From a checkpoint of a small transformer trained on Wikipedia.
Size: width 256, vocabulary 2048.
Architecture: learned positions, biases.
MLP neurons of a small language model. Each row is named by its layer, matrix (up: input weights) and neuron, and shows model dimensions 160-255. Each number is 128 + 24 x the weight over its row's rms, rounded and kept within 0 to 255. Numbers have three digits each.
After each neuron's rows, "fires in" lists the words (lower case) most often at its 100 highest values on Wikipedia text that the model never trained on. A number after a token or word is its count.

L2.up96:100097143167128166115125119120098138123110119151125135104120130075116114120120137164125107100124119106117108115123140149146154103110111152129173118127111090132142092153151086122135147145119120161131144138102127135103155145131171133169107115140082123113111144133125148109108153133144142129
fires in: "other" 21, "towards" 7, "john" 6, "episodes" 6, "johnson" 5, "edward" 5

L5.up760:075135128128131143117126111148110124086098107112142139144108124165128142119118133141125117162123213138144119111140106132114126148142113139083147172117166135154126116168153089116103167106192151166145163153165115112133146153095141146148140130134116159129171147117123106127098138116134129122
fires in: "australia" 18, "australian" 11, "russian" 8, "china" 8, "2010" 5, "2020" 5

L2.up628:096142143161135117102137093117166142102117120059089086137147139127099108160141110130146131133112148117109158066106122143131137159091143162091114127079152113098106127106176140147106118124144178107152120140124069133089172130122119115150113108145143130156141108102154114111114100127142154149
fires in: "party" 20, "however" 11, "government" 10, "control" 5, "văcărescu" 4

L6.up873:116136087177151144093137148119143117086136101123144107160115148138121160131127114101115141177117199121119100099164106149112116105091141133107114124131114119140109126173131129145142105095149123154111135146146135173122133125166131130143106082173130145142078107094062104126113113121131093122
fires in: "this" 37, "n" 19, "due" 14, "california" 13, "however" 7

L2.up419:089121117133149123087102111103121147118092136130098142142144155143100159131160137121115114189138128132137080103132171138135122091116138169152140162165154120090131132151120143093087137126108110160157141140144113138121108146108147112100159120136151092120140124116110093135171115139127122149
fires in: "at" 31, "be" 13, "new" 9, "near" 6

L2.up921:162086081124154147068116092150081114123127151141143135101157108158134139115143136147135134122090130125147144138083124158158117162114146161105137137148115116152101121117117189139133157158175152118152127156108104112106107134087121107097130125144131099116147163141092151114105087110146144133
fires in: "football" 23, "footballer" 19, "baseball" 10, "basketball" 6, "conference" 6

L4.up503:178131123128166112089127106095154144128139162143120116128142154132154152150100111168112100127153176128170127104129105133111125108117154128155140151107200111153109135164121107115129164103123109127124110165109156123114131187046116131123128147109091163107146136144114064144116109122122124143
fires in: "known" 19, "such" 8, "founded" 7, "appearances" 7, "appearance" 6, "found" 6

L2.up539:119110158137132111061096162112106140106124103106152130123126078127101167155129097115169134134150145179165114145165072135117118089132130103082163123161170145141142170154135067081136131129144166104109113158096135143104123125117122106161102061141142145136114152118102109115114122120153141117
fires in: "number" 33, "division" 11, "total" 9, "liberal" 7, "record" 5, "all" 4